Weights of a small transformer language model: LayerNorm before each block, ALiBi.
MLP neurons of a small language model. Each row is named by its layer, matrix (down: output weights) and neuron, and shows model dimensions 16-143. Each number is 500 + 40 x the weight over its row's rms, rounded and kept within 0 to 999. Numbers have three digits each.
A block is one neuron, or neurons of one layer that tend to fire together. After each block is what it responds to, as a language model described it from the Wikipedia text at the highest values.

L6.down120:461561479450514470488542462477536532455451510480488481559455509459478417550501466538500466575446530496530509489480510549525537487512483495544431409549546393524462517481503527529478479522496530481559501396524495497523534474443496490565454491518526475458472532592512514525494535471473489538445510506430485546476462458465534474496467530498535469517512524582467540501488519478447541530493
L6.down154:457481491536596436477518528468501527531540507528429491493474459459435496594502526485503457556427511532458521573528472558490529445443473534506538493550533450474553540525495552504525519474480425426541561459452478522555569551606579528541517424499455530538476513532537548475469569438522499479543547439494565502440445548505577460460446511493552481473562452503486408498554521514531523529529
L6.down513:515470524558492484521485529547468485473438495513510462490495492499433437480554428442484513510540473502494527514509560564515469466476505491494469478532539452498507479528471484457554506428506516521473539500561462579527473520520446442539541524505501499394530542504495489562523576523401564482482496450429508564475504439502607566511501476507452525454507540418528493503489597516476619571559
L6.down626:517555457498514499449528503517475593546474498554492492537480518470521546454524510481550431496485451483570484426461484556447519482583436491476479509520400409565577532455534468523478577515504461497454517470503479490527497492536460414534514537473474536525467490569533511534482511502492595432524473510483542539488536460560457512509441524544543511472540481508447531501486531551547571501515
Word-internal pieces that continue a split word and precede its ending, such as ran in arranger, or in honor, id in presidency.

L13.down356:449529466457439546515506480433457529509533463517513577481570579486534490493462495524483507499543461588497520470459546525531485468558514478504489511521481512510502504472476500523520440531543578418537434557507509480479510465511555608506523543509478467510497527404434448431482553489543503544480471463501537501474476443501489487565452483544530553498427536557520467488529536525452466515476
Mostly words that introduce an alternate name, such as as, also, commonly (known as, commonly called); also decimal points in coordinates and pieces like D-ens-ity and W.

L6.down55:494475552411522500535521466453431478503459431547436491551520509501516431518536503419445536509542492586505499557500566485544530550532509472499510501496496501488538499480546464576469509480490391563498525450507549469465502452456519514463444498577612456571458511427508531513531439475463560510529492534511407422598534455529505501540463551507516431451547533468446493486465511547497489448510
L6.down504:538486530465509452496473546489524499509502489587473532525540423448555532498427521497485509465443517482406495503447517508515474537469476496555556545508431495453481464478502510423488475494465544568488453506501495531462584513504494457542499537548442489517550428415440487499496573473480537410508516526559451491521461531474540479498494473541522514424549478569520442521535456537467508536497
L6.down628:504507519515456499483516501472488529521529436444473489543438603567452464530471522526527520474502429535431517499455573512527523553463492499526471503572521558505518465513561495565475557533550439508449500476482587497449523460512459466528520457574533489408473524498440494469497521517480496534559507497540465502492518502560481567527488519481506469498505485494495519538501467467525436514522
L6.down750:531461479525450506530440510430517556516547479496506532475484519513517516490452519518416470512452569502526518457524494450548592464479499522575436499389478493502470437455480486487528437508546514552515446421502512424484502522527572424531483537554457445517534467574528522439513506522524463538476515542482518467610417597485520509441497492482470460524503434561535456545441507559505461477531
Mainly the word "as" opening a role, result or clause ("as a result", "as an independent"), plus word-fragment pieces like "ate" in whatever.

L13.down397:472489514460462471444470530406462511535524442525506500482588587563489497500489582409487547453514477465528479533487507430452435520550536520503492472506485610454542501570450470548465495468494527485440417533552485497496535491481515518542504515552521547532500553482468469496551526489598518506509471454495484512476521524511462500466479516437500471510567582491530533457498513486557463491463
Commas and dashes that end a complete clause or phrase mid-sentence before an addition, e.g. "books, and he", "difficulties—most notably", "staff, including".

L4.down20:601460445490496499479546510475417471495466516533499429542479399464474551512503472529442506455475431433510472474489528527534454509444520519455534525518494526538394565543499477517518483571524484496387511555507490490440530434497464506468442463495435426578545449533593466497484464500516456463526511529567566482509508513496549479536517531466493550450518581501515523469521491497473538575549
L4.down48:521449465567575492531467501542451513508489471539461347452513472519447553441527470510516527458474531431501518512490498473418445510535437563495444595556546534450501465441526524508438499503465431557476558525514588470493502519477442476515455494504455446531438459548555419476498514487428527492447549508567483520522541527542569502492471549571474512510535528478492562432452504537472538541555
L4.down83:496536474483555519492507465454501443514549468460536480495472513463476507471534586528527565528480601543439455499501508489506552499466543518531527635393538462510480488593517534504467435476480476428511425521457513547420467480480460511503518477507473467503492508547480524536532526557423457475512484485511476534460456516590462547481485534520457500491485463482510480495391505474544510561534
L4.down670:569552529526457472593548512561472524497530556473523420535432432432476509539501558431485511489515485501444526474426488528555469494498522483457519519481497428450437557536524442446586521519500520496487438462419469501479553494529468523526543468487558455481513508459560549465514464494543480480414520504566498519524480507480508459525503555534494510471470501467567529405455527439515503525490
Short word pieces in the second slot of a word split after one or two letters, mostly in names and rare words: Gar-c-ia, B-ak-aou, A-p-art.

L4.down86:483557456553519477562490547535549468536547526536442513460487544445474419502514472656488472520583466500463461557547468492530476479515436392506442409509497450525475423506518503434547562478496498503423494538526520483459476530498505523453504539487478518522489523523476521509462471598523515560505473475521453481466541535566517501495537463472454469553520546472569483543529506457527514459546
L4.down142:501556533440486513471483520570486514528432510491542521379480542494516513475478437491481445500481518544438471439550489492552442512519542476545531456459511576548617497514478440492561591401500415534548509476518504480519554458464524456558476448481445458488493562529508524546585448465554497524456508576501422464501516464540478456498457464562514472472475450462455564504523512455469557532527
L4.down154:521508547571519563513531470505462507548459506562505443499535479448456441493488448477493503467454581501459500498392588516529473529510505606428474502463487489595530463496520443510492545522509559462517436463503419525538500542494524558444506542489426488481452473508506432473548522464535531462555534446560530507492530442451490514488506467509547527542501538464468405464497518437530473463454
L4.down280:554431449481557446481464525492456513462492464514403453476490421581429465539536503523562490427463539513442560479503514527478547487519487418499433497475489466520564525488506469473464422564475559487484576546489469559520512501546539484445548445501444518477529531553517519501448563495555520472514543531498493524470574566481520537495502559522588483541551552485521562475547509435535511513544
Final word pieces that complete a multi-token verb, often passive participles, as in recogn-ised, confir-med, identif-y, capt-ured.

L6.down42:494520548488536503475487447437497498563507528491527567449568402493472541495491510525463525431591473564461571520532507504533500515486517516530507500495501531457491440524510437434493494527557478563510445591497492463481570478508498570466486500571489536485558477522500515433457427551472471548510438467520514505544556424476432448492457491483538502523564437552545480534487449515423492572473
L6.down309:480506472491484542499468560415456477439494509460558491508545470412554575468487454515484568464493528492439458493562431467538452430532569446473499571530554554499517467558481534483540495517408561496506469513530548529578529503462416560539483488543515483472574467554586539518419556473527537488458483528513471522466549516507521503474421519479485490513499516502586524539500428473442472568485
L6.down602:558509526515555456570419470488528477434458466532456540542609526499523529516467518468482504543547515446424496484538510505423539531444441465544508454513507459500490482467500480466563449459517493545470521482557529463609512490544528526465474525519436516509554467479430501521472513464455524521475532494490545525504532450442487547573443555485455460473530543489467578474389503533467458487532
L6.down719:501527516494568514545506451451530463440487491487574510478452451468573487469440413492566512580433508480497564466436576435488480424527493493486490520531469543478518554509486456511487598565460536457519553501434528475522523448540541547537493495479494454509510461585442471480528564503494503514486452457563528488401476527486450514518449545508532468442457512501488502423479546484509540502523
Fires on is/was/were right after a long subject phrase, as in Wikipedia lead sentences: "(1939–2019) was a", "(born 1964) is".

L6.down91:522525455523537514548531553534470555524517415518496436522493536458426581437490503541534533471458440487580527484448451523557561486541526450512473527431520574492489460465487540582445438451547489458477453490518520477457455430463545435498468515529489516468559525479481480480516506509484434444480511524531481497459541454474535531556505471499513506466483514488481544505466573596476553501561
L6.down113:479476507530541507408440555461509520479438566523514485475526497490511508473479529525549484550529517492509505521537530592502516467434484467475514483554484466536515523449482474549489463552464556393465487451495443481523560538482455475482494518526452503429580419506500473506497526530505503555514570507522497496560473512489599533506528580465543516590463569535533525511433458473458544484534
L6.down467:544442536463487534461493590524489552474522559542465528487422467478407524522454515468485419571470476509520456435476497488475513451481463487466532483506522534437451474493486494412514529544462554495533440548530507559494456520523541511465516474528554480475498552499512529515462483575492446502468439482449507529486572550476480497442492497482496497537476593458508534470504530532476484409432
L6.down722:517498558463515529512532453476489442572512599503493453472454481460507521512471528464579521508533497431576483519474557509418517553466484541452514522491533537415475478457558541506436492553459522492550494468492507486517505493537507513509563423522514467493592504466458454480492444556530467518524504507551518468499494502450481513469515461415485527450559568576493455450565438501605442575484
Pipe separators and small numbers midway through sports statistics table rows, plus mid-word pieces of proper names such as Be|ij|ing, Wich|it|a, Che|et|ah.

L13.down169:505611429471442512539457499512516520524481471517463492498407515432510546464591503533509474454438486541447508429507555507499516540469443481526549567526465465450415491591423493451572485490505407516524475490524454509508546518483463510544570504563523462530500504538478494490500508540477562509480507415540474554524472480515463424407477486525451529468524546519574514444506481532497511502598
Pipe and semicolon separators following numbers in sports standings tables (e.g. 10 | 26); also day numbers after months (March 7) and mid-word fragments.

L4.down493:496549384522488532504547533464456581426426554519529486549532500447481520441487485534513485475494491548499537480485527437500483492530528521507498463504492527513518431488511526596484555497464508464566528482401448537572482506542459499512433465525544438537484479425475517499516456460509540526466454580523443457504502534537500532507488462483526519493469539501505473511394527506524459475512
L4.down595:512502478475489475526458494566459511548516521467455525532525463575484503478464548426484476485520510538430527454469544469527524535473428511525483403459537453507491474512505554468528533532513499493520487436548462484578496441567521470570492512586546510538498513470485454475493511553472483492500464423535459438517520549448574469523423584544436519535570528509437482473469433525474570549502
L4.down634:507548501438531404569437518529539486526527512505541521506457528466594497517522488475517497481477502492503548531551516535488550439515511482481510466505438466482492531486553483469535549504544504556492495525527522497466461421449475499464562471528539528479557594473563548491480468502462390420464537431493552491513512499528518547558524531521465466496417562506524537476496483471527491434474
L4.down739:547510435477536502468467508543543465543555522501526447514533472519515541440516528443524479510508455454478510480467513534504533426589451510556455449497561546485518392435431520465566566539406482491536498515522478471537552470525444460537495442487454498525498439475507405450559518494501496479459463468530449492547527490525488491494440546511510508514527527507524480474564499557455492532473
Short vowel-led word pieces inside a word, mostly "id" after a consonant onset, as in resident, width, ridge, widely, evidence.

L6.down160:509457470554474530517459446490495504534509505483510431517509500504555489496504510491567462519473545562412456412455603440538504425464543445437468447483549461523484491463544542515478548473536445500513512528491471510511595536513495493556511493497566479461548553504457463549466473521458472486433510513481495540489465577473514537498516523484529525512466441530527437606561408518546564452447
L6.down320:526514492481491501488493528464454533540528551483513566528501517468559436504501445546414503529487585564381475599514449509478498499473511446484522443444511546448475475506540510458531569441560429522480515531555505534450500525460445428487434523511478452546494467454531471507488538518498487477453523491531441547430538558498491428505566453526454478516456474547585495469579482528432488572499
L6.down373:496526514487506471450490525441415455503506556428545450515545495431549506480403517447495579524507515502503475463468479452533486476436511421503545497573535529486502579486502544435604455592535500501517599524517504521533494541448477478416552463513439483566527580437495494557495496517460515533435479494497521530517502556527534508558486451487544493456476480539478528456530490523409523514472
L6.down648:522528442476546518448490492499505566481434437484483504504438457461476507531530587495504499542463581509539470574409478434415541420464450475469525471520429471465438521490503475450486546501454529498519497581510491507413462511544470521559516475483516531482530550431563505543508524479425526517560495512459491504497452511450473430531467469498487482477497481516560422487507494579577542446429
Word pieces that finish a verb, mostly inflections after a split stem, often before a clause: realiz-es, claim-ed, depend-ing, f-elt.

L4.down371:546504511504476490490524472543495500426455533541449475604458488433502465471448480479529397471493492516448571483511538517524443461467491537560446525536524462543536502524497560474434557507518479491485436545532480544483557544465528564421514595540431483464515447433457519440541529484487588459480523499529511592439473455563498554539451497497486522473486496468482500443513494525450512505512
L4.down409:473503497494518508497469478513502468432540520522398517502462515436500573527499525460532431495550555533562488474478532494490513493508452528472531486437498536492524502569545524469513528524490503548471418474494418532494561495433577486454471529531471523565507562501537541519541590468568487413506559517536483473473515483549516521511457537544487470422445484439480526542510443476467453530410
L4.down512:535477524431480474450501444381491485527503450523493469523544545510537549458491461452438600500492529521461480519562467471516489596489399572525478602486431581523491499483545427488509490531526543587523497499611521489448549488539523529494495527607486481513490491517461519520444461549461538534483432465494523462531559504514458486473431524566486439475479489516481532483438492579505532504501
L4.down558:554519525496555495507505531508468558490535497564475492516504411450500508468414536501490487427453471452463554418415550472503486530565477528523498474489523530457534474501508483551500538542486502518448413548572514525525501492474462512479464439447500466532481509467529497520517500416475525427417574426524534496459466477419527529611507459513501463531503541525481540510427504495465511539547
Copulas and adverbs just after a subject, which open the predicate, such as is/was/are/were, usually, officially, currently, also, can.

L4.down126:535494552487537458523497579509495514528611498564486482465534437507443474457444442455527539488395518472456546407487503488493576478457423492513551515498539422406509529491569507432498460538513523449521516426481539445518526593464460508467472500584498533545568524520530514491471444491462503536459537483503492509474586545504479546537427533505538538431544487452520477413439467470495500506551
L4.down196:522428520577476521456476512616516509454484553466482566464492435548505521536491487507532496550508496440476515548486408543515461513517519452490532465456462463530506467534542485517412513535513438463471501469475440477526591550511473511539499504467488501527545565461556505513555404486454543487528541556519472420487507543495531573493495562522470486487514480452546461551547487461487563404552
L4.down307:536531524490507417574583523603547480488516536511500459453534470541462454411471514461479477539540437537434547514509449502517461512535509526521561557496487469462492460458472524481503562499485592512496437475548475476455514511493438456535542507493483440517474528577469504511477520479518495553557516435483517425494485482439573506459519532570475467483504499566470545511501528475540532511567
L4.down546:572490430589531503438499523573463518446535456586521535530474490455518521482559485530469500566558483509482509475460488464546490552458465406543547515500462501451478523424472512474522515530482445497379514544549483547541445542458472476554485473555439452434545479468433542494512540527464491521520538545531453535501497534410517468479537525492447522455543507518593540487550436584484571443517
First digit following a decimal point in numbers, such as 37.2%, 51.6 in election tables, and 21.2 points; weaker on mid-word pieces ending words.

L13.down648:465459415508511441507528451454467488544491427511520475438478538483440512477435477447458470506503454418452479468507556472537547499540507442486549483495522477496450523503530484529506455486500527541469554418548432552500476481483473530543526488508485501466423461557519575481522479564493512455482512494582491561470487513554545463487477559513535512493545505529534482457513505539496492475595
Short middle fragments of a word split into several tokens, after its opening piece and before its ending, e.g. ecl-ip-se, Jerus-al-em, compre-hen-sion.

L4.down41:501573500532482543560575554553506530494520447541559452459514523454530514470432505502507442541518525453479481526503411468513433473438454536469523460510455475510490492493472480482484383517455484520470524450483503546530534513416540463525573591544475511516445559472524452486467530473491567536506501457490514535455505513471539465515546511453470475532553541565372522527510521495460537564441
L4.down249:443456467595492493534446440547523531470509557515461580567535477453574538582520553561478497492499473538412456462508525536529512476482576449437501498457500509479518465496497540415467519479515474505475550454470495491515484498566477565524519502482513519474478423526421461499469559429524501491445513457491519489474503531428532510511490455515494497558481445519569549495531456457466567477534
L4.down456:522425517528550490484519450619529508422464504554415439507481496482532511530566496448522529500559475561477462563513520559507558522513397449501536499450459485428478528445463554398500490496541508467524568536459534469489533427530519474503540479407559537518483429485541508437452552465516593507449509580469504513497516499517617488468492496547472477507480512578426462481446476534502479494527
L4.down682:624528524501479511499532426472473510449409427552546489511439506498472480484454515522531513498516533500519479484456488525520467483372463479533499500540540487489448486539453529438470540468559516514479510529559491447446465540507518462488487560540528481557487463462469520510542547397534530461457486480512494490498470446478499533574417471479499519524512504525553478500491421501447509509495
Newline tokens that close a paragraph, table row or list item in Wikipedia text, usually right after a final period or pipe, before headings, rows or bullets.

L6.down45:520576454421524481498487518544454506543489531445504477501531509536551525532534501521489499448572461516441474481496543497465560435488519493469538524518534496479449542525541477520512516489517512537497473516491531474496507537590477461480486474493455574565555560503470494448460459493496480501493469448445440408575469536536477569537433500498479443410503429529490514638483459573450489555445
L6.down173:464495568531496507458498574514441470543497584481524463504558521508549454472547526519547542525505458462481494519409572518446459490526542484463517439496507531499482502468605486567492525453521524515571500497481551495501533494458499486496541436495510411560590501533432436567479501430447468531522479460438543575528455489494483416520477551564439466469491476505510548502476437419555535501529
L6.down594:571498518490468500502457537575517504507571453487463427561446552542515444483523473493496551519486511538506472462463504477540428452482518479479493487511499441517463543474521506437523516448452441548525516556446573443452487537440465540533495487506527489514517464486504530489543497460485448507482571483518463543497524522517481548475513514577477503477608471432520551527426483521484506555543
L6.down680:535449497472437475454488550509512468439468518452438572483584499506513509494519530529577421495525475504405462487517506562542489442451471479555570510506513537439599503530473487538563481515491468477479538430514488516508493560516467483457513472509553471496446559446502683528478484494485591591471483478500484511538543474432482521491448500526497559494484514589545503468496484540540513498462
Short consonant pieces (c, t, b, av) right after a split start like Mar, Bar, Mon, New, mostly in names: Bar-c-elona, Mon-t-real, New-t-own.

L4.down238:548476499525515509477440481526587437483484509470532582466497443491475448518528449464520511484515527458505481518443549539529501492454541482530544529517469505534455538519501427494469542514469423478442554471535578567486540464462476484490556486494473454482532454398457440526558522505479527479432539435499511541473545511494494496547464492595523474457549463515538492525454535470493530585473
L4.down324:593513489464537568473577566470486430591545446496554522491559507499536438472461452529435528469403512473484493470443506521483553463511439467545512549453498528515519573479476481448495460561538461542518490470523455490564518519457466602497457486474505524491438440453433561463448520515530532586437514514505550464497573516535540407519505516481560519558556454481478531519454501482482501530502
L4.down442:536509426509564499471515560500479426553540446515479514605550495507416472503550452520568527508457460468469492518521499571497528527498470501468506506553421494505480525503523472459472553474514468497445527550533433562485454530459489541504501417485578466476498492470456529446521561545527526532565525538519496550542531482502475506542490490491511462496564514515549535463538460493574541476520
L4.down625:482461464505500548454472438501499474510484464473495496499558398489491496515471524573516440533475497500475556466517543544479516475502493511494502523470453446419513426609552489520498506531511497499523440539533485495567522520433451530571512501465538515484497503485512526509438512484431540550477494435498488492462635455481507536481472460480398465533589539561501475530445527498522544546532
Separators right after a number: table pipes in stats rows (goals, wins), commas in dates and thousands (June 23, 2008; 17,500), digits after decimal points.

L4.down318:528421450537503497491471505474558475557497451525517486449519500450563500527568537536500471517534500461467497456453439448595516509489534436452529450542518522523576594512475469480502413465534482520467492499499466545508484514410468521512547505534515454437481508485404516514497525521541452467505405483474519543506515438481472436481491434514456550469428509487564532513509496530461503579533
L4.down468:522528561537514558472542510444526554575503526516500525479553471540567545464528528546528570476495531472553472475458429504445483493502524453526552489507580517568455456503471453480530453501504495492482532513509479532519439562410483406452450492512595428454497566417470484472473593497462452496534490515507546515466492488490508427506518526496438443522495498508476485483513510541477539548554
L4.down531:539488460506515507505454513484548462565468513459450457508482449536457459506574490443567578364481527490514543497427593458488484493481537438516578463563530557465433565475496468520496413517432491506554608497499492484533488553467575525453455500515461450482538546463504474552513575493450501465549513520440476487515531520529464505521510551550490551540483516558495559495462504548486469478501
L4.down665:500502495494473500479555581478524502557562573471458506474459533510511477435507591541524523498555525489515471442556526488466489496537554589479457538519528529454481538534517521513534457563455463543497450572417544517536472529516503494541411497486482489435432478516454508535457513545578548458530509529454524505493460487557470465490446440456478474496530475455536548458512446474440568582518
Commas closing a sentence-opening adverbial phrase before the main clause, e.g. During the war, / Over time, / In response, with weaker hits on number commas and table pipes.

L13.down624:480506482530547409457448469502497494492497503475522440468463500525530516524505491456526634505496557539483468575500473493528565452489451482477514470531538495530454521478531491441485483496432536537475550541492462508460517495519506505502502532491513519472557485517525559531509641491579424532477460483562610438504477486546532504519521492526545514495580537473457470403523487539529473508427
Fires on the digit just after a decimal point or dash in tables and money figures, like 31.3 or $3.2 million, and on word-final pieces such as Winnip-eg, provid-ing.

L6.down84:537469552521501451465520523554496498549497450474492529480460479537526550558502496472493456509469583477478487522511449458473576497505506474500502508439491446588451562517454476479545525519569515488563505528566526502497454447498445448532518488409486479511491576475521517500426493492450532396443526489471544495453533469555538496468488535494450527451483520441535505465427478537501492564485
L6.down307:555541540446524477494499436487488477505558507470482512478516480479554548559487488525476496471530479505536551459480488468467510457541546460582526500477565513437464489523477511446520427448518519525514523523507463526519532572535448494433522563537481481548536516465523520448420544473507476517511570480548572517462531577482494495500545493566433443436523467500460473505551464536499414596463
L6.down378:477510507479449512526541468466518556550490453541531519569447521461476516521591558505552490450452476544510434542494475548384532536524510514504506457442471501548445560375533458524540442464503490519467479481485503471494501503460525510526512384452557516500509509493560492526562491576492470521574584494475551500412540508554547486542508566566489501504520500458456460479490494466477582551476
L6.down568:484492517477524463509575521449515516502526619480411541485499481500515483480519523463535516459512539482496602459490536487510560455552580475473502387618506500487493487483554519551554424519531509455505544453555495572510460543528507515505472550495537455460501469507514557456492521478481547543467525509474525491451493500453491498534512517457445572473445477509453426455493508504509541546497
Commas closing a sentence-opening adverbial or transition before the main clause, as in "Until then,", "By 1914,", "However,"; occasionally "that" after reporting verbs, or "also".

L13.down369:458494486544489514539486436514524418502483485474512518553503445496496433531496468514511494544500508481495473479463580499551498438541548513430523479503475554487521501480569476527505475485505463466502390509485504529592479567454436498482478498483481488548522502522493533493475460522539530492487505442521485536510539504479589479522481528462442525558473424470543440497504463561553481600441
Continuation pieces inside split words, mostly verb endings in reporting or passive phrases (not-ed, st-ated, consid-ering), plus the "ou" of Missouri.

L6.down151:539478499497480447527522450451539439559475471476487496469494551497521491463487532490518514508452476449431495504483509569551401488484462505496533501483534574550526450523483569482477568514496516592517539458536478581531494416543499490546557490505543442476517528461494544474487496406475499448512516517506494516485460508417467509613477562493532486485409472490455523473487448552524494567461
L6.down436:462595491464458473495544526503479535481542439472537507560559503508532501457528486407491490478514474555527586493546487576402489536451464437512486490448491512482454484483537459484525478536520542535523493548462464524495531474472560476463505574468539473450526498473567511586599470469439526484480489548436478438464488500476442467515521480543478510417494416542500553476513531556547520493557
L6.down494:475515452458587466489514479531456493459506506456427565493486467541424519441573451521522580544393407506462532463544471546503557555522468589582569515516503549459479434466564523500423480568531475531495566554530482483499519432545479541545503452503493508503510550441556504426493482482494558483556513471477499482542511451522531526468510474528531516507491547469477475525516483458486530416479
L6.down560:463547500419522503492512516510464484408516571534509521569429516533579439481530452504550532430453489459507558536509493473433484465511506467459518526517522523490497531522522491472489544533531499470455592498444487550451373484465476480481498546507532528457538514520494569539570557471485496525489489522495470505536455410531470509456461416525547471476543532477494558519558570434489472510578
First digit after a decimal point in coordinates, table figures, stats and prices (53.7945, 8.7, 6.63 ERA); weaker on mid-word fragments like "Un-it".